Weights of a small transformer language model: attention and MLP in parallel.
MLP neurons of a small language model. Each row is named by its layer, matrix (up: input weights; down: output weights) and neuron, and shows model dimensions 48-239. Each number is 128 + 24 x the weight over its row's rms, rounded and kept within 0 to 255. Numbers have three digits each.
After each neuron's rows, "fires on" lists the tokens most often at its 100 highest values on Wikipedia text that the model never trained on; "fires after" lists the tokens most often just before its 100 highest values on Wikipedia text that the model never trained on.

L7.up1104:105090137102145098119129154113137156119149128111131119178084118099133120147122166079090134106107089131106087145106080154143127087140123130153092117142089159116099153170159140123149110098116108123085140142123140108133112152169181155132126122144111137106147121139159160157123148067092122165103115163153136093115161101097152085123129109096099124102123103155138136116101120154169124090133113125118129147192143116089119106105094136092146115097128131154131100150144130108175127108113161147155120095159129165147151162135174100119103080137117103113116088126168090112101156123069104109
L7.down1104:125123130138107126124153083142115086138109132164124126116153071107127143170136070144119137104118152110134155114148149118089104189180120095138132142117128074130124087097121126125100128143158124153144127140116109109163126151138088137133129125105150127124124171092118085116160099119111120099165153098129091136123101121126114179143101154137149156112108135118132141126114140146118116136110118205148138124118137120151135146107182104131117103170141169144114166088118094162100121102142116134132107150122104125149145086152100141116103190087162146136156184102077182156157136125167115171
fires on: "2", "0", "1", "5", "4"
fires after: "9", " ", "4", "1", "8", "7"

L9.up916:119116132133113124140098133132168175077143129133097148178087121139091135093100106158143147135119110130150132157128153146150161149109141114142136105105118140127125175127112116151151134138122142120131086114086163119132168150100107134118092119104140184131172085148156126097105150097131150090129138137120115088138093097139156138125140105108160159178108138133152128140145117124109153164161143132171100116110101098120147088108126145147128137131101082171130118147127125146119121142090064121143159130097132132086130126129083162101138112154104144134125106096155118123104089117168114164
L9.down916:139126130134140168140125156138122134163118176127156141083141111158110138118124117104136103140113124074099129132138076117161067146158124109140152129142119109161123118126132108095150106115123138094132141181145148120085091180100127104134134112159167139104112151127086082127117103135175133170117150149110089120143124119149135165150118152149096082122103150145153120084115123136145123106117144120115151066142121147108123124129142129099123135144139141069091147096143128096162132093159122139157169153152144118130107153139131128181121153099088138116167178120130101139121151150160106159
fires on: "2", " and"
fires after: " ", "9"

L9.up404:113131167142168133134102120147115133080132143149146113156108126139120121151148112162139133132181177145148129139111122102147105083124119172110117096115062105133116138148094120135099130120124108169153167154148116101133101159133078087137127102113158137093123095083120129158091113134137100102105172111142106184109127081126118130119129119175118117111123107102175129089126136113137166102168143098122128087167143112108126111133118145109072132154159150126170117116171107121100137146108134111130106141100141133136135118100102147162096126173097106108126168141112127079147123121121111130
L9.down404:143116094136074129162114126130092126147132126127120112138135130127131151118130177134151105133134105131138096145127090135170109159129119121146159141137182120116163143098157147148152125117105114120100115093153146128139144136123137125070119147124142131134120182103165133121166123168103121169110125151100174123113145108153140112136119104104083115124088140127112153166141157111098100124103090107133132133085137158117159147129128122185160134123142130105156136160091177149138148093145119114123114103116118141149115154163132092098151134132117118148136125119117129165150117111090149113
fires on: " "
fires after: ",", " in", " |", ";", " as"

L10.up787:159116150135145137117118112148120153135142112142096080097124132119145140169162139149108141083119123142152166133161164089115124178096153121129155158089146110154155116150118096138159152124152171075111112121135142135109094174109121124131086112109172118170152099154124133136127106128103132154086131157119124132120112141098151130129158142137095109143136158125142148124110118105084166142138118123139119129128142122089130146117091124101091111147088164115119160103099137128110060156119140101122173125105107153138157087190140112101133178146137126119121119102124101107126117120108163099
L10.down787:128131120103115150130159154130145091143129139135153096146141107121098113100125127131108118150159147118135133141129106127118107121168127176122114054175126139133082106136099140140107110089060122128179134152118121087151134114147134149114122071130112119102169147144135124129153140135123136093128144137120151135198143140168142139114113162098140116121085099139083102136162091123164112116142107087123133089152111152189128142129128153148167124106132112139116122070133126151119146124093126153140096125125094103103098135120152102111130145127121119178106122112142159120139149136151150131
fires on: "7", "6", "5", "2", "4", "9"
fires after: "1", " ", ".", "2", "3", "8"

L7.up974:142105138073142099118126130140127143129071111090155111122168041111150130144134127103111106116122160124090158092129099146118116132118122172132213144158126172101090146135120097085098148127138124111144105147127152118135119099124111141179143102112104125177100157154129124150105130143158111095131099081135169129115115072123119169139126167124162105088167172153166153126121097162094149119153144097172131127115110112173103141147131125122154166136139136140116125128113142142102109125100128115119143151127134100104125138155089110097138175148119131170163129104129113125126142124146128126
L7.down974:119148121169086139131068114100089101121171160139104166101115156139101150127120175123128134179137098162152095090129140135118119125122131070137078107118117125135121090152192148128154138146159146144162131125111101151144122148109150083141097154122168160120113106111117151111163112139126137118123150152122097121116114175119146115138087109126128143141125082114126112151107128098135109169128121118090165107156118123114134111104141104136118122101104093133103127130155122120140171081173143115134120100161161127147110116107162148163094092133143123086116127196157164126128086110108163144
fires on: "9", "0", "2", "8", "1", "7"
fires after: "0", "9", "6", "2", "8", " "

L7.up100:143117124097124113080176149072142096121148156161134107102154097080093151137146139133110175134170149139202109119119111127172155144072158135156160118096112122120131107162148063182173185103086118135115142131176081134115121111150112149147119092102126116118081157132096125156143130146118125152088170138124150130113146130121142124170175134127134136114130107133139146150069141090152136159137162126157151165124100128112142146157136107146152102153158097153145164105123130116143132092096086160100172142133128142126116162132107138128155143135076136106104085120114139153150079096118150148
L7.down100:078139112111102110133103111167124139102116125152158115148098138131105162128110112128087129123129131179139130150109169125103105112136109141114071134140127140159127125098129120083089183144157125138131151120133105137164167126160120104091088125128141144156131115153088181098165158115159140103128128135079111119084095140145143087131127124116146148073168166135108089154141124130084151149140119129146070097110174086122149092127130166113130089140100122119108124125093138131082105183134139118105169119119154109168161133145146112156087134092154138146139184130177112120136150084111142126
fires on: " ", "2"
fires after: ",", " ", " June", " September", " May"

L7.up472:138124169130158160122125139122111135141125161194123109110101149138133121123127117114126161139163146089117159168163142157115155127119141126121148105127135094132104139111108126146172139151132080128127109131106123109126119087115088099144138182115124136126138098173131100117147121141113131157115126113125127129143124096186078139132145116129120114134132104125144161145167177098089111080165093139108188154160116130142153085127114137135142096143099132134113124145113121126128096156121096116089107130133165105146142122104141095129139136143153151123125118109134109120140129140126117117
L7.down472:164138113146145161128136125124156098165116095097124136073122100094113120131121116166127110165146105153075116103108111157110100102160117122149123103156108151136106112144083125137061134121064140154142137122113156109097161145090150151160102132101116166140128129095142123134152093152207097132129137106122099103123127169131148113114158115124140107094149118113130150119105166108093131101090119111147150123124106101124113102108134094139143127107098095131104163099134175124101150123138136140115144093141126152110135188127126140157058183142065105085140108152144097157121128131121130133
fires on: "1", " ", "3", " of", "9", "6"
fires after: "9", " ", " |", "0"

L7.up1338:158104106121102140115146123112170107113109101150073127113146140163108119136146129099152127136120137109113177188156127119068154169148133098116081140118143090089108128162133134170152177172116141167140115129130137144121139148146153158153124123124076139124107168154096111107132154163119137154095106149136116123087107112160139106118187145173125151113140141149132125088096101148140127119115171126114168144111079146134136207134172145138161162115128118099146148090109138135093138130082105128116155110151082113128153149180137134105121144108146114119109121157111139148132113147120132136
L7.down1338:134127136149109130171095126135110117156113126131154144130146136207143121115137086151170140135140139083126149111104129098178131133161117145135115120106099137160149105110172080100110128139143095111142127126155125149137106144123094128173111155115127154122134104103136183159156141100063102107138141136129106159143141112164142149096155152107146112106152071155095111134144151102141123109142119099136144138109127105163119126119110105113094154121099110088135117116140121106159115124098144137114097098129106114108132096129170143120111108171114125133083123145126167146143107121100145113
fires on: "2", "1", "7", "3", "8", "6"
fires after: " ", "2", "1", " (", " Scott"

L9.up823:133151127140114147132116088137122127124126160158134089157117127108165157121170151141130132174124126121151136084115137055157116131145115122134122070156106108108116133077121195158083160141115094148137109114112143103116106167149129140148174099189125119102168127152132112104138122116110157109102143173131080107103161151126088137139088144135103130102136091123150090109115111092104166152106094096123141148124116105159166126158134113107100093155158150085135164122086151124147129143089142103092160141145172133139108094107105152172150110143112152169131099109116125166099115126130116159
L9.down823:106105127105093086113123163174125123114124105129096171105132142121143121157116147146186160108162098107109120131126167140166126159124138156095165120104144159172101111147070115128154101087115102122158118133132131137100130148170137117126112107111145116108115117163123175107156080114110143164118147145152095117072122147124147061096133110118164097141096141157188126145124146157134111142141132113153119104124114136121112091102137135153144148153173115116123132115064108170103139119101136133111084135165126139130131130141121126124118133121142110127158114142166114119093111117154155120
fires on: "1", "9", " ", "8"
fires after: "1", " ", " in", " (", " May", "-"

L10.up1365:118078163102119100115145114061136101114089141123103127167089128106096144112162124109125134121087180115113107124142143119176119150192130140129111162126138103088120127129166095094121127157134130169117153138169186102118126126154099083159118097117111102135174087120125095145074144143140144146145097091097107104157119114133141125127156107136116115109120132127118108124150102125143165100142146126151148129105144131111109142156153129138117077089116197106125147076110128096146161135085144146116130157151170124149184138087133118170138118182137108127157132105128144134102107085153108155
L10.down1365:127144132125114143107132128149137129108084125097143125103121131115178128167094138123146139148132092139091096135169106136110115129149114133131091108140136154164170087163137158166126165115113140105177147127180138144119150101142158149083108126082154108138119128158123138120120070113110135126114130102147116114085137128154112164133087124134119094173148143125123158138114163164156118118152150149133123145115139121151128147116111109137127145182075100133167138133126096130128112123138108112142132096110132056170090193115111136117112126106151125085100116124134128102137156137150156129
fires on: " ", ".", ");"
fires after: " |", "|", "5", " ", "6", "1"

L10.up283:107107119147125116154155093131174126116109114155123141164094126114144111129159112117153157120179172148142164098152138116107162113128125115075130194118092104113130114130140045115124095163092094125098112118210134115165129140143157141131125138093078108132161124155132117147147103112122124141142180119094153153108155087143139153158116112143159114138130137115118113132174170130139132146137099085108128119147141134121152122139140134125098108137177133181146096143121114115121110113146125063157104141122146112106129135153157123098128131120123131132146097122049108133093108108100116129
L10.down283:116151150142117129126137095160120081087098115143140104152179137123109105127116117153123110143108158120145137147145100148123106199115118112126104093126142126123128124137124103128132127093094125113112144138155155090100166182138160098154106115161099150154130129095108104110116083125097099098146138154135165104179166093147133115118131100133138178128142145117093126161147184124147110107155186113115161115123132106102091144120133114116127130132079123077135150121168144110137124128089115142103140165119174136099081117145105106127118137116110141147118133177161144122132144159145160115
fires on: " Mar", " And", " P", " El", " E"
fires after: " |", ",", "-", " and", ":"

L10.up106:101086127143116150128104142161121120131120118139101061103098122103102147127150123110102139145167108132184133136129167111120168181104112098168139118140114080130178139113132116168099128122126123135155158134152130140119134146137130119152125131121132148133088123132176136126105126153120153109144140146115135144137190080154120139147136093172133112123111083142145137090117126169116162161146115093134089107109158135166145134125174159126133128128155197118118126100129162155111146156157137142098160133127122107104156110114099107145135141102142113173153115197121135128139100110105074117
L10.down106:129172110073142129137114123133127142143115098108144125122172154157159131102107167152146094136115145136103150114112087152117086094187118118126105148127097129133081124096104101100173150098128126145123087103147106095131134103086158161093122146100136127103125148131149080131115103144115062161130148131084140132143143170143102127120087152101103112091132160118118137116122121135119096111139138172072149185150126084143140139150112145115174126103092103142144106123140102102133142142123122143102138106141139197117092170144136087139149140134130096118130167120109145105101106128128148108
fires on: "0", "9", "2", " has", " had"
fires after: "2", "1", "0", "9", "."

L9.up979:138121141124142062132105134098088142125146139138107097120105147103098155138110145127124161118141135181162131179150141161143120130207093093156133116143153124124111159111113094152113145105143134130125148139064135115157101120102141159135113102142107149151155141140117133123148131145114144159131136125135126137137142082110114152146156097165093148136116101094095168124128119132113139125137161128113092110110158159101132119123115126086143123106122124162154190143155142096123130118152126141194136103122131160119133104176105173129105131135118181164134087108132109109092138130142140126
L9.down979:173116103150087199102124151125125112145125164116159122138170140136117117121133138113112167082112103127139101119108120101125120141121109144071102150159131115096140146121106145074160114105138147141097097146146126141126153118153136167079106132145147083109157085103155142107171155140139127130155125111132126144110096123152153123140122160159139122103112160124157106093102130148098133140122126154162180138163075136162098148137172101124116125150154131110133117097153186130144165148086141101099132163141136104149140176085169105120139108154114078128109148133139092169112129124101083147
fires on: "2", "ing", " of"
fires after: " ", " trans"

L10.up300:125101174132143112152150123180113148139144175133130132154075123128145130151141158140110160136117101143158133132126169136116136120159118114137142180163117165084138141134134133117111107191131134074103116142156140097150135144106137079112114105111136117135148144097150155131146129149088112134086116100114113113148122084134129158105137158130131116151148115117071136136194136123107114158150132142126136123092122137138081126139130113104130120144117115132150157104097163153120119111099129161156126132120085118128183124125137114151118136105089116123108120065096185121102131128122142176
L10.down300:117110097131103127131074137174122122112178116119114149124126132159128156128137093161129126100138169148107136115111084135138150110166110106146148111153105109175075128100147124143151146127127115118182121120111123119115126157162163162139129106105135142158099115125071141134130166130145173079105170160071153137145145131121126112142096135087126173104128124160122120130123181112140134155154168132162145130137113173120156126113147130168132097131136144100115122165126121142122098122109127098116113120185157160182109116126130149121125136169144129158126128105132130136162097173128153111
fires on: " "
fires after: " |", "|", ":", " and", " than", "imately"

L4.up659:110187161114126092167116102100129120140139120148105143062097100120154085124127122121113108116146170147095088167154143143098146170148069127166132129149164082089120136162137148129145135142138161138146170093076132138135115085115096107115144120132154139083140116156124112134156113133140109120126108120119148129157104125101103127155179156091104149143118140147160123104132159124157109135116151136116142132105133130112120117093116123137143151119142161131171153126127163113130151115098097192110138103121147134111098110116140131110116167172137133094087146122121132125128140138187104137
L4.down659:155172134146111121105105112170121147066116107128129134178140120160098116114113145120132104095159151133130114122116121127077113142140135164167110181135113123112145100095112078129142151124107139115157133116176132130107165117134108094133117149116126134156090156132115157110095153174085121133095109104154139105113134128149138132131143131128116115058131117138112089159100168133172152116168136150158142101067167132146110099118119088103181145106096132123127120164124154122127175121130104114120111152146127094099137139115081092127136124097152152119152126137156148125130118123153123148
fires on: " of", "ow", "c", "f", "one", "k"
fires after: " one", " N", "ran", " some", "N"

L9.up1258:130141103126160144166112106129091143128064099096087056135123193132088118102152150130106075138144112129177127102142107138142167131099093144099113126112163123087128102118136103139104137146145119113149176142133149136118102180141120108169118138099140166110141152148139152108102094145115151156151107154103132176168146151201097136140119144155133141099121127151139100138139125164130137122174102119103107135155118143134101129087081097122169153131151130099103123105107143162152170136121094141120127115141125118101183120118152123111110152116163162107135127099095128154101089107137141091
L9.down1258:079103176148116143112136152123111141119140094113106130143092098072137129142133094129157120139122121108106118162116160145117125127131138115117163141112141128155095112126066135116112134093106102175140127116086116171122133122125081119134107097072149125137126120152148113155072148101117098141116106107147120099106138137158080121122106086098144140114099143151108114109108168156101107132063137154145162128109128102113172139155124138127079122116115153154139156144138143109114075097158162111094155128106100109113126147139131128101133074161130120149096127153127150167150172138088092168
fires on: "9", ".", "1", "0", "7"
fires after: "0", "9", "1"

L10.up33:122102118130116202105083102100148135142129174111123141120138100115135126119151107110104124159124091115151173129131133088123118154138120108120195100120107122149123138114147125133114100117128145109122107124163119153130132141104138113152155129113136108147115179123150122110120152080096147169130170126130108142115128119161093165128076106131137110111092083131123143119096082168139119108124117140093099119143159088196142094163156073142149151052114135135107127134099168137148134116165116117119173127180146137137103100149147151144178099109104134124151086115148134113084114147127079110
L10.down33:139157080080126123157133146125124103153155102146154135104154111072154137111129104125126115148134145144121121130131088113111155122095123135116136112132139159133058144136109110125113132161145093117159159133102154107101103121170131179103092126131158157112174129135049153171166105160113136107123132091139119110121148132106132080117143162132177129117110162139148139147105140118127079099129094163129136156093125126116160142147068152121146088117136122115142107142149132154100087128092116086118112115142063158104122114106125154170109133131145080150118117145110151156144112129122144121
fires on: "0", "9", "6", "4", "5", "1"
fires after: "9", "0", "8"

L9.up1325:152069108113146110145151167129108139145105150117129125126088130114136166112160094131123156103113123105129122110147129130110159083107152136105139129157157079119138142143130102110171133105153121148156118136144124155108168168076152093120116121117134152093130123137117101113083115123136116145048144108117113133163158135139139177090111155137126144157104124121180137088150145146113115123122136116123123143147171108139137091131145131125155089149148120081136136105123075148113129147128134125144163130148166082154145118130147098169096096175127109151136152127163111095095100132138151143
L9.down1325:075134124130113109130153108089078119104133129149150126127106151110107078151091157118151126131198130163117129117147118130173132116154111119137129127110093124102092173118128137163161142193113139144147146165133098123153091121127096168131154120136125112162129119123167121157152116147153119064131141107138146158108145108130067131144167111140109092120137119151110135157147158149100123112145110125128099114162085123147157126099139128135114124073080077129097131147114132113151118095115120141100120098095131131132110133128141118144139118115130121102105097114092118167106136146138075120
fires on: "1", "7", " G", "0", "3"
fires after: " ", "–", " |", "7", "-", "5"

L9.up1031:119124122134158124129106087130155153140151143125120126135083102186146105133140102116128147160119061142135119112123104116148151128098113119108131105075122139118128148098154139155134154120119111161135162137161116110135118169106133105076144088113115151177177129139131161143178095119154099156161135160111156070113131144114104115144127130111140109093119148141153170111173113172129117098126163116134121149127154124132115134141110135091123142138146104158129107121134156139146166128099131126136116176148165176156095120119098120105112055110071150094116073102129109130151094152130139131
L9.down1031:134159112116137118086100110122070137144120156104133119128126107200135169105125128153136151127191114143084146134158135156139142156117141116089135142113096139123131126143134100158125098156087125126131131115082151090109079115077106134123172143136112172139140104162144035142109131182105105105103133096175125126117134105129145116144119082145133161127114150133150165136083146104080088127134118166116155186086142125113139149111152166125119138146134116150133133088101168131101135063193140112138123176142127179114136142123102116155112126129130109124166111148079152112157119142093143114
fires on: "2", " ", "1", "3", " |", " in"
fires after: " ", " on", "1", "2", " |", " –"

L7.up1246:131063145114127176183090157147171130082179172128127147140135146173123135128138133135142129092095152088088144149086163125137093083128131136180137057147081085124137114150139091131128117110143121156118139117147113142115140126138115111104102111136115131122127102156162161159118116093132125111151108144093166136115152136133134105146097089137143140115109124106136139150134151091127120105132113104135104137129173142091123121159058151139125097134120127152115134103124086079141107129091127157090154151144101083132130117119118136154159174137079112113096110088125160163102102121127143140
L7.down1246:152114126119128091092134124140141117131146176098100080121150124126127132136158146134116119145156102144136132113133093088169122171111124155157156166132159117131100091128108115153087113092105102117173127170139137086139159154121168156168165115120086126112116117130143174109144114136140153122114144193119103105127132116105134178082108113074142098115140150145101149138173132094138125133086159093117131138071134137124114106106144134134156165161127113108162110156198109105132128167146152111127138095090161156110183141127123123106137123156173114136147126116144115120122129124136146093
fires on: "2", "9", "0", " ", "pp"
fires after: " ", "1", "2", "le", " |"

L9.up1219:166130141081167099108130122128150096138113117101162150110101148090119167104103113154149153123149122103127132150139117174086149099087139099176131149110159094103145126137143161131160086112125108128109083135129124162088126158110125142115122159088166171157102085122116146156142129125149093145098082082110148142135165107134129096113135124109137166134138103115142128131128115118153097130146142129133119130143126118147093104122129130121169096132136108152107110148168127182114138069101146137110124143128108113111158123141091093114103094166139138146129121081116091120091106116085195145
L9.down1219:105171076097115127127115118115158151111122082156111115142126102098153124135148115109116143126113141118141135129098104108127138113119109174076122134147134135103110112143093097126062159129148159124120137120163105100119111132123133106135128127097142153119122131115164119100124149158125108109167148133123161080129091129098104124158118136158096139163123137108097143117081113125097142168122144119137127111098144150132137179091123141103084118154110122109133149153101147129106126170107156126125112128105145114151090124184122178167124109120127131155125125149106182139125090111120128146
fires on: "1", "2"
fires after: " ", " (", ","

L10.up315:100149131095130158130135161144157086090103112147108159095144116137121167111189154096121091108130126114138126144141137129123118149157113143135113148098152119115116149128110139132138092158146150154112092104147096109112066131139103096156147129103123169109125104121134095149159126120099114137132107065160153151107145128158136131158176097152110153125108082116147159144122135093085138112131112159128123138118128110134153169093120099137122079133122136122109152115180112102150100084193142122149101152150149122143135134150106105137098130180141094129143103112109106145111101168116151116
L10.down315:118178087154130096109127136137126172132115086167151079113153107121117080150121140123162123110086158144108141084111138115192128118116106151044155112156123099139109068165168132099124152131135127138153117120149104152144149106154112130146097175110169130141137153112158168108145112120055141143096125111085161152111123171155080133109140146128115119145111125112107147156128105113153139149123127113115106112135130105072117058088134099114142139130117120112140098132125149152111123119108153153102128121075123091118106129098153160114124114084129132093151135136148173116090105130144106150
fires on: "2", "1", "6", "7"
fires after: " ", ":", "1", "."

L10.up1229:131137144137154166075112130159125077138120132140126114121154108125126163076125105087133108142150133111142129145158132094091148171139118098126127071093073098100137161133149125161133114130134113134123139139159115090133123156135131150113175164124140124150118143167142139125097106119108126124123159118136110113127141116156111107110078093165128129116110104148140116090162108158110124132146077104111089114148128094127115101090164117121163143144144142183122148176125161158137126156126112125070163123130171153140105114145163125126146130101104131168180140095128134124110130103127102125
L10.down1229:133126136104167135169128126123114113146102118094134121091122150152134114109127148141142105128103127120110150136144135098098171087113146114146103077116160115136102120105140140113163126128066095096136105140091129106139109154149103125097110135114149150110149106110094138160132134136085184097112136115121111137141094120162109120123179123136110126101132126159135115162098162110111131132133128151067132167136133123130123120113114160120193127095143133145111095092170147164099127116080117129125139099130153157175137182142145159070058116118113140148112159110119115146120108132137137094
fires on: "9", "6", "4", "1", "8", "5"
fires after: "1", "9", "0"

L10.up1420:105147147138160158099148121088114140163121182139136156063111150149172093108138126113152117164125162135141115090086127080109124127105150167106098101158131127150164143107140146155139143171132159127111128125161136137123141110178129153104095120115138121120103126080108145118132117115137120109107139111132111084149105131121083134155168115124101141125144146121134130124154117142106106126132126108137132126178155139126135149164095139100146114136122092135162128140104189164123126121104084135110131116171162137114128154115091131147112137065117091171165119092112140158140147093087102151
L10.down1420:134082112158128089146148117134101123159149126126157117140147127102108138128121150083089128120142166123113130120148155106146149119103115104132120158132114126111091128104141144140115152147133105149149134067130134118148133103140097143095115141127116148134099109133160083133118165134114148154130160125063138128118174125145153110126105138131100094117092220138134055136112122180073156111116128170118117121159107111071109141109086086075135122164160115104161096086140125139140117142108138137150135123101157102127184098079119134110129120150125154109131118122133111157098145154126150101
fires on: "9", "2", "7", "1", " ", " b"
fires after: " ", "1", "–", "9", "0", "2"

L9.up1336:164153120142166098137125130152113091102112110065124162142114127107113156165152149129130118131125182140152083152147139095157123130131087124089112123167142156113112110096155143125097194138117107124110134140152107129120129124130124113106129117111109111142102096122151137109121127118148125137121173138156108091114196116164139138127140134130113142069120123138123131164135118124148123107082092070167148104164114156118142150118112115108074095097109127118106157095149150125158176130130105143088121144130127190117153124122140139121141157146143146184128119137167119146114169100107118115
L9.down1336:108138155109088159143146147165142152114080131074086109138107149072092142158134107141145112186132082130168124112115102097114087160133081148130149087145168121141180130116085132121077118145106116119129168134148140141161165132136188102117098129118144149129128128126162117137135156127146145109115125152122125130099145137074102170148126094125086059124132127138137144177118097119137137125152129110125068135100129141118114067111128139101130142159129133056119106137156093129124105138111080130135141116101128097120150143124090142118079149172126096127106097138138099130115134141093124109
fires on: " ", "2"
fires after: "-", "–", " ", " |"

L10.up407:097110141129115117148146126135106161132080095126120126120121132150110125150159115164160166053118177136140137133109126089084124160118096096107175132077078146141158149126149145163126140124162124162127121116093118124112170158134120112174143132107143150166120150095137154118149087131164074147111115145165101171083181089118126126157149131150122087104102122128167117175134125148121104155087141131109116109100123124117151130128161152115149129102128172165094124127163135148078123158119154128097160127079137161096111125150094129133131144088133130122165116146145133112113084116156116093
L10.down407:169112094115105154144116136100147084144126093080099114160143131139130131102144178125129142108096133132111115120108117154154093131151104157132129101132121089096114146113144160101119110150165111138144159136161142168159098133140150137085107154156123126102143105092089113107123104133117128091171137113107157125109121114098187133138098132104128145154136174134132150127127133174125149171126124127109135129138151096093115123122136152122113096112105130116133085181101126149166126134116135124146116128135112147201124180117136170150106152132106127176075138124067156185129172098081130146
fires on: "==", " \"", "==="
fires after: ".\n\n", " |", ").\n\n", ",", " and"

L9.up895:141124112123104129110146122131118119138125072131125162131123152156101117136170184125118132110117131109144158115134133107122106089151119171108154124125133121075129166134154121092151140133145142124122157132141157134113112162120092112118119105095138116146162134109132141113130131161119102165116176156094120123092108117163118134145109147159176118136097130131119100115110162172093120091122149127167101093143170133152168125138084118156122163103079104116153129147099107132102128132094146109133123118138142144166122178124109113111142114165082089139128143137115089155127074140130150118
L9.down895:105153078138148145154091117171134127098087150117100135145155134099105116095088130070145110200124127137112125120125116137134080081126144142104185160125092161086152157177129081169134106124126121123118154120146120107145119157147145147122128133142128131139112113105106125165117099140119133129110125119124111152175163161130057130097147120126153132103184104096127130118152122147156125100139132112126163177109133081080136119108136113132159143115102112150157141124170093114171125111118146137167164128132105145083093100154151125118113143114152148119083175117095134117102074130164158119
fires on: " ", "1", " Sp", " Charl"
fires after: " |", "|", "-", " ", "\n", ":"

L10.up902:130150166142106178146131159118124156159116097145121145122102092150092164164177110122116146100140132114102084157085167110170147134174140121161178130123160134124131159150144120144136154120090111127123125149113126135106110173125124133121101126110099147109072087112194144156099162104112107157103133131121103105128124103134142177162126124132109113123098128117160126097176176117161138080140169121102092088163086136145095141145110135110077175106145123134104152116117130110143119171169133125117119104097139154088136134114114099092121101131112096125125138152176079130114150123148094132
L10.down902:105145133130109124120111183099174131076127139105161105113132106090106140117126132129143108139151105134099118124098088141116145083119118127150176115150116137153126116122069131142128092154146121155140160097145119114114111138099171116128113118049164164119056132132093127108134121124156112132155125144118147130121160103116157132133127097129162120093159096161075137096143125099091141113091132141125130103142119189106118110115106128121132145117129114145134153124161137125141091135151104116145164124130153124127154122142104093106095144144122136082108131153154114106125162114137141124
fires on: "2"
fires after: " ", " (", "\n"

L10.up1011:104113109087126129105108120101132068126116158147085099140167128114118150102118156105128146128142117142162144099119100151088130100152115142131120100092158105161108147120078098109122171129142130141115132143106135112113108146102114114126167090132099109117137160116093114140137174137081162138118101149134117113084121131103099159099127122107108141116134137108212125126108152146079133060124146131125104140118142144135126157143114137128133120084138112116115106135153101151090133171148134106112092159169130113157116113096140105119113138148109114101129126082116137129130168135166125066
L10.down1011:126129186126122129162123095164117120149144104101137125140142128078096098117142135115097134123128143133104137148094089166154126092143124101103114131149138142102122186149146151167169140128138148128107164114166107130151084130154096130087117165150173155127136139104134117079133115087096106135110119116074105146118102127112136074161125133141180141117114168122111116115150114127149142165128110110144195105150151150141116104149135159130090111070128159131117087130130127111122128121164124132130136092113118166179129110125107117176112125153179114133103111124095136146140157172172130117
fires on: " ", " |", "-", "|", " G"
fires after: "|", " |", " |\n", "\n", ")\n"